From a checkpoint of a small transformer trained on Wikipedia: width 320.
MLP neurons of a small language model. Each row is named by its layer, matrix (up: input weights) and neuron, and shows model dimensions 32-287. Each number is 500 + 50 x the weight over its row's rms, rounded and kept within 0 to 999. Numbers have three digits each.
Before each neuron's rows, "fires in" lists the words (lower case) most often at its 100 highest values on Wikipedia text that the model never trained on.

fires in: "that", "as"
L9.up478:515411505455598478513504475505510494479567500420456436457461578411442506497506562565514409459439470534589453407517519553507471547582558500560591577481529432465465512481493497620487501561582557629519558492500486402470482511585534518550480508488528547546553584542457485586627513445529461514444502507479475582474524503459524492444582525528590470557430446581564404572475487507479534560489495640499590510385520454368480454470459522466422517470407558395432453517487393397467432488454461474499576485500576488456538461487486549444497485501514416425485514509512468486498412551426490508475427445480571568393564460545515487463531437456534480401518485419552481537555521573502461504415555533601528471521541544562491524467550440530503590492574545482469512572496443499522556562398500

fires in: "american", "german", "french", "italian", "spanish", "israeli"
L2.up1283:550491588505479512498601400523467494564564448490462380397513447484507560561466527545507508519551491518448469539399469420547528514587529479508528506494530625657477546440544431447508566525467505594501514430626505500434624481495570469541432526488485487419476530509468415535512454546486511437426620504552567438469545489472421535494518473416390500537450467514500479503494501458484494550481439497532454561472426549476435562510436478511468456542455445509470471522564440542525542463429518441531484587437529568463578564465540610478421402533540558545479438500415535478546524470475457466478525468535548500479496524435496464450589566454480418442473453528501521531419534491511435542500490574485482632567466523500509462433485554476661521445453370552473466555469496502432445516454502

fires in: "however", "much", "even", "too", "throne", "king"
L2.up421:549486565533494483624422483616559453518485437529416514538441573448461536529481468572506492525511456595537450485475528503460555491501488426472484499509478440439553556475444539434548435392435417473511486584443544490523496504522486529426534556521567450436537523502487526430425500487511484546479450535607437616499519577571497571409575501441529482434536588465509473460488617538469543621463502574498399488397479520396527573442543481521497453497508444522489426603465480520526444542492561515455471488580481626442483562576596407446522591556466541418470504489510567457491449397521423451491456476515461528533524461474473471593505443501488509558461493521448477543466468469566492495456611548545553514488485467517468478435503486504468583499465581506542553462522491558463455542507503

fires in: "government", "factory", "fact", "wildlife", "wild"
L2.up1493:579496429648530506507505554372423413600513545389520517488486465435553594445448491468503510560477473487510489493496450476515473581487533508493548463567464476442500546562442500452475520494478559533461519566426484629425456556485485467512468559505504516575579444447580417551448531468450547513505517520465519501454499527463598490500516476502569628437384511482438425559524514460426472522466365495483565461455531566487531537448536500448505513510491419445671463542515468468476489525475466413516610385505474491416477529459453520572519487501454475568556502547556583514474524552515509576516543546489539471482483519469565567473463489465409434476439529483477619532466565448511478497641495541529439419464501535471516457446471457471468458414542444447496470499383482415498457546516521

fires in: "with", "became", "be", "ensure", "become"
L15.up48:520628545534582428478462514447558562417470575490456478562454438487551533409455452497455461516537476496426408465510545472425497541595604590492471457541441543475526521451439473451561511499452466490503465369563532543520465507451506465555506504479461459483460606516525440465461517508555492501546501462523480557431507465471478484511496486485514363498500475498553527483466409466511536514502501537507510375420514478481499563512592426542592473447576523490457517486571467492516475459462421477498436482512515496500555479583423582581498513531564438453457473453505445474564481577533475531526541520496477492427487438480533483503554348528507520436499507539600509528507592559536466514389566463564510595496540506455482506467571607595529444542464576513454393528501502521523479460518577

fires in: "of", "any", "joint"
L9.up835:487423548473447501459495544556473515544545476561426435525502485465488498436434479479471470495537564466447550420451532582447484491542468463542512534541461435407559529485477486435467439487461489428491503686569514493409565509535499507339425544479546565422564555494534442510476433493602598514478495473569544505424457385609515494503522505540504571563496485512499476572525450582463547422590511512484452482478499355645596472468529449512552458480488476455490492457489479457548469502499499453496476508563461540493430456480510436436522474556442490438512523539537515489460434481441512424469455516387508563568539477466429563495457533520503468500456534525582615475530528579393462496576547450473422498343428485543547468546435524432546517526520412506507493524514507479451551510522507

fires in: "he", "it", "she", "they"
L2.up1586:591457477527469511438568575580482461501415497499463497458557486479494464514534567485518386336410514474565541517517471481474444542424583484486466511490465407482496558512558484536516497507549460509599480512403487486522502566403376557513514537434443465475610473522549437573451638474525523570512496561482385387439511507520442594541550512526604455522556509422436519498436544475440546534595524391450529494453570431367520523458545574472520554480444470498493452491561495507470483460446472508499518484538548400527535451541486512609534490442508494568416367534558527505503537523500525558454443437530518503550464419566536551480443513486477472515513546542364518566454482545419476452464537519537532500504483523474548422515550481423574507579510494446514475477554509500491411495456492

fires in: "other", "new", "second", "office"
L2.up144:556546539449548544518559500549523481506534507532455464538505399540450494530463543441498537552503454571569582465509556406459474486505526509521449507474607467528510399518419501489491602489568466565508446487556491573457456529499453560544482485442340490466540502565569475491473456573428486608513447452487566421425511462460463449551526539363576470536516398518510560490492628504407517483462460491501523514478557558514534503464538581522464490468494513562553573463580507578474524509427498508525468449452548417507470364533500488447419549463499464587523409518513528513481540483488538602470487535454523487393491539522539432485457507577478500513555474530519516415573572476557472470470516455493504522487564366476528474525498542416453501469464485408516500442479554481499561492468440

fires in: "government", "public", "presidential", "radio", "official", "financial"
L2.up302:476529367443391520476455542469439556492517507531546554505487459476556438539535522468520469377524616489589486641515537560472508492536561571469492569493524508539502519528493420410552544530403486548539434511456508468415465518455463559490511490560518475492620525505565494570495486548540497553562470529510559500473588466525512502484490538497522479395461527506465471481510416485594482539462449455455532510577465497420582451456469540535567529491486409425549468449475583534528407530424472458541562527474595572422518509507597490486466498487556477473516540517549530515458508546444523497577472527443540480456443498532535505401526461506463499413443486463494535486532465549453514494578445430482484560503503456606542502502539512512419436394578378424479504479416558510439452511573405

fires in: "company", "squadron", "it", "engine", "also", "she"
L2.up1162:524450485476454536420496607487456450520457405420555480466551430441455526578507515415524478481450442450492545438435474424469466573551505567432566581524595441563432507553534441520469558557619509449541519546447411533519490534483561538511500482492404511446477467559477416453559544541618533450446527456442496538451423517444494489525558515440506441433475541464516425465466522518471535579554441521540547551456525496535519501497546527493573529508463501577527510534564543479469571540460566462474575533597485544409458566495492479428472436420532454582478410476474608553495512566472519508396495550460485488471471539479521470500538426498585492500521537481538443504566473604472415557494520423487549448535524504569535459490417537467650511508477494435524560403621491488480480490532540

fires in: "this", "them", "it", "however", "too"
L2.up1265:455410472531410426478526479492503523486385500467472539504465516483439558533527461621586508563519449535596490480538519540443502516501512547442493554518511464497510450491410456549449492389426468454497480504512457567546435464406430528463438550583529438481581535536474529479438355494450469459488539537515460595479525440528396437553466462530435473601501438542595496566498574495409452491418440559487519564531495467476542511470544419448414432431537512507486537554372497514506555550558498490496458447475463531549514509584506625566533438513469498533578603457490539457527439466521476518453534490474548484509543518428458508558580471496577529491526538544542507468517435556608382543554513428517463477475574520518520514485492475468489432502506532394448561555433550577403534541449492

fires in: "one", "that", "they", "we", "two", "three"
L9.up929:441507551500478542522430498398465507514583412497489414546526527477443449532515487598550441496507450484609483467467425532508483443500553402446581546473467412590557582449569471478527619454460499527474555484532577481508389477508515553546445470428494547575481481545539553476481500514522564515502536452453554553490432563475552518494562613519486492442491390536511491566440403509524626535492494510454595510499433485478496431515495534499506536536455515520444404501503484428492462513391528468631594503497569420560567491479562487484556420548571571450474493486419452457557410525453515491436568452479527471528417531476494445422556487465513478431516492471443504532556475490510518444532485549459502499417499478545559502416476491523524563453565450489530522494572490493419531501513532

fires in: "was", "become", "then", "be", "been"
L2.up84:438504503513497515520538486463568558584427542522423486459457515436419453419533534425405564474526466460466450497455538415442528468573538504405545532416467483515652547500494516514551470527406508479451482447450467494502458490478523602553412535474579461417547535488540517462476512364457510433525469489546442522504508553518516467529596527491507423499420492486378592481485516545545632465427507558478552563581569487595535413437573444456536553436526489454543476467515424552497387460485467446515543555544528514396521460435501515572457423435557541431445419476489567543477559641539582519505592473469549567484523565533524505570587475488555510460527444525434487521474609439501541569505489464579521520459454486416493441494517526439558476392514505439476545450568399509469550547486502

fires in: "out", "county", "championship", "under"
L2.up25:465527478476483432535522513514419570532542477448488572508530476554611431524531450507399559512529576581408496503516485539541492498520462527423555454489467527542469455485487423474478464485528472437453468539459532487537479495599495491473440574499432517489503523541446520575529470588490534437483527455536429588488480553593461509578459507421424483477563487536630487404470415426491509506440409499504589498585579510527541521562523467458541559515499482502439567354464494523575533503556462489469429506444534541436547514514441548518398527510414491491560480459414533529477600515429448416468565455539568487462389617481530497494446565453525381539434477464609482469491524591507517423457516533599471475494470446610412449528451564524561473537547484439535534422470454581443455478516617

fires in: "of", "de", "du"
L4.up1564:517432482486508479538565485518457420514506417468556381479478537574577531506451467615440499478564554461546547500523514540490526474581484430600477554435455556562565509429473592519584564477590489467470580437487494452439446475488509464522467521568448550634495524465491443462559478567509522496522570543589504597492493431530549464529498426465510512457564571392483503472537545562576503477524527514490486484449496507488478522468484429504558392579486482472470468528472424474650410527454399542474434497497486538574472380533480503488498533396438492380476477493495513477559570536523477483515563538495477458515465480414492476583494395529448483481558439573473609534534546526496540507480394419482461431421573464462568447449486456469511558468517487543523543433502584475457456480485457

fires in: "after", "however", "through", "fought", "rather", "despite"
L2.up301:413543550440470585444478490437586467524498451517483455465546494584420498470582548358580546589506577574452489484508548529528477533527441563545537504481560564453523520527512512492461484526492495486512475417341574489546488567485500471526547485427582466402496483483518553497519425425495462579464587451560530452585470508449539475454521491462528490413441470568533537565359553510583420508442442523535373484532530587500470532531486571567559493391596533532433464525405498411528391597512431549517499488419494435454566565488508488441495438480555469524556515500476518525502500466510489467484554465395491565436463512579476488408451533548464537576459459482509552469537536547528527485440453525470538418472500521426495499526408446464530509407476593436464530475422516509523535531606496

fires in: "german", "used", "roman", "christian", "french"
L2.up510:595484607579434491515551426447509453515466471563403491512551521556490584547532560561461474511527504519520478546514498479534534491439573466516509434445507475586416468490539561563500501462496547570537527366560510523519554507610500559405518486582425458563432480547451498435458465491503519536379539464476515540519475483530471617465498560550406542504494486458478555535552505506458498534526613550451455488495486436551569469457437402459488393503440466602514451450456480599467496507461422481470528548536485494473571558564563580460474470447412592431465461499439542472567591500421404460518512546514471406538511433529458494406484451518500482477483489520462572473434467481598541494465576522635567472498432552554614416455427466562419469455559467553503471484513438498542494466520472

fires in: "after", "harvard", "holiday"
L2.up1181:480541589494467618452411506494408580555541490421539572503455521510563532592541487543529498514452502536452443501519536498440399525408423516483529491492536453588436437415454548564465446472490482465475482452518495506586533371468454471465521453567537483475508510492579472438536511454541437469504442560488467515627455556503454459506584510528445442514581480530519461628444505508570451544395545441463482572517505521497468514571524553456461454427611462507454457524502470507591510477512503482497592463521471580513467433599543377502520493544421530528594498576519447509505482503387540487491558560443523401467446430465509483510568533571488392489462423557546513605485465479449506489499538542493446580493548521475525400482431536432581500502515476437507494510431526514490531586514597

fires in: "as", "vice"
L9.up1229:507532500483478445486481452546431393494562507495443537628493521547464467468432567537520466521483556532484547504512509440457488504492592455505367514566568434528558620522548488479378525511547567528556503571498508421517492559560562383480477554518393489461509514455468527501474583499573502414521560405503548421549458494506548490455521524494580475479493480458489515550457564528519451516546479529473540480508515626463506404467479508453431472449473635433495520482511514478481536513461450503523597504563515482454466502471541500387560513504548512488419609559543559486510459549565519481523556516464523549463559482599477550389399474496569577536544502447510502389569548593506438501493512552515555466525516480587464379463398506506468501587581528434508486543457515441410600513450556

fires in: "after", "for", "group", "car"
L2.up257:447432437555516476399503528556342449497442367530484540484487457502519474514527462506511551592593585394498557517583488514547476554586435452593500518494433607488544536478450547468410454486475567395527368471456566514547531490545521478395470465425508504542471389514424484519531466569569426523446577458515500437541485490396394535510492506550506486498566490432485466440465444526480408550473503493454487541526479455512554539561413443447501536499604476528528470468521542486498490480501479501511524486562490615443540524555520505477538459480547616519516469417540472565525473585442541445551617504464513422487484423478524585522531561549554487596509476526539435565355413453510531570524527577434467447450513477484525469485468486513583527524492469510497489430532523549437532477579491

fires in: "for", "it", "she", "him", "and"
L4.up721:500563577514498515449456549464478544508561620427457562527451490501449418510498488516595477505560587483493544534515505483465518539425467527504419495453494544595466511555553554518466459453569548444536430483422493499558585565495527566552505474535465527418438512553451481463518468558483376449530558496524523527461549486499409502520504466517524489490516488490446499500521514487521535398498465643404471552562590457375477501553524505447463581516423506450499435490525523570508533416564447443490573541455446405567492423502515430637467451464489473510465534553494499461403407394567415475413590517610535554508522472538470537425479524544414470496518512506470440497439440475426448469517551552572520445565546478564450524524513615458549510428485571545467449518473486601496385540497439

fires in: "other", "different"
L2.up1356:443514601443515531540535488492484420505394532474499485503537382485451487457495462430488493514496514481522539468443425461538488501473536517511484493473484566466494480511480457474495557482499485526457419509657542504491559431503527487493408505525497469452439483460537483551477519515467462498478588526572514524484452465518459480472435506450457443640490508579471530537516597557489474527403448611513470540446502478584405521457489509467512538459448455408513577437420437585552555661470567541511501520561501581499463545556528496433506610502412524536535414473455592437554509511474545507352482556488472507501504449578455512607547561532510477435487542501509553457482532545537595428465417522454427440553585445534563448494548487447426525517451517453525561541443556551587569612424503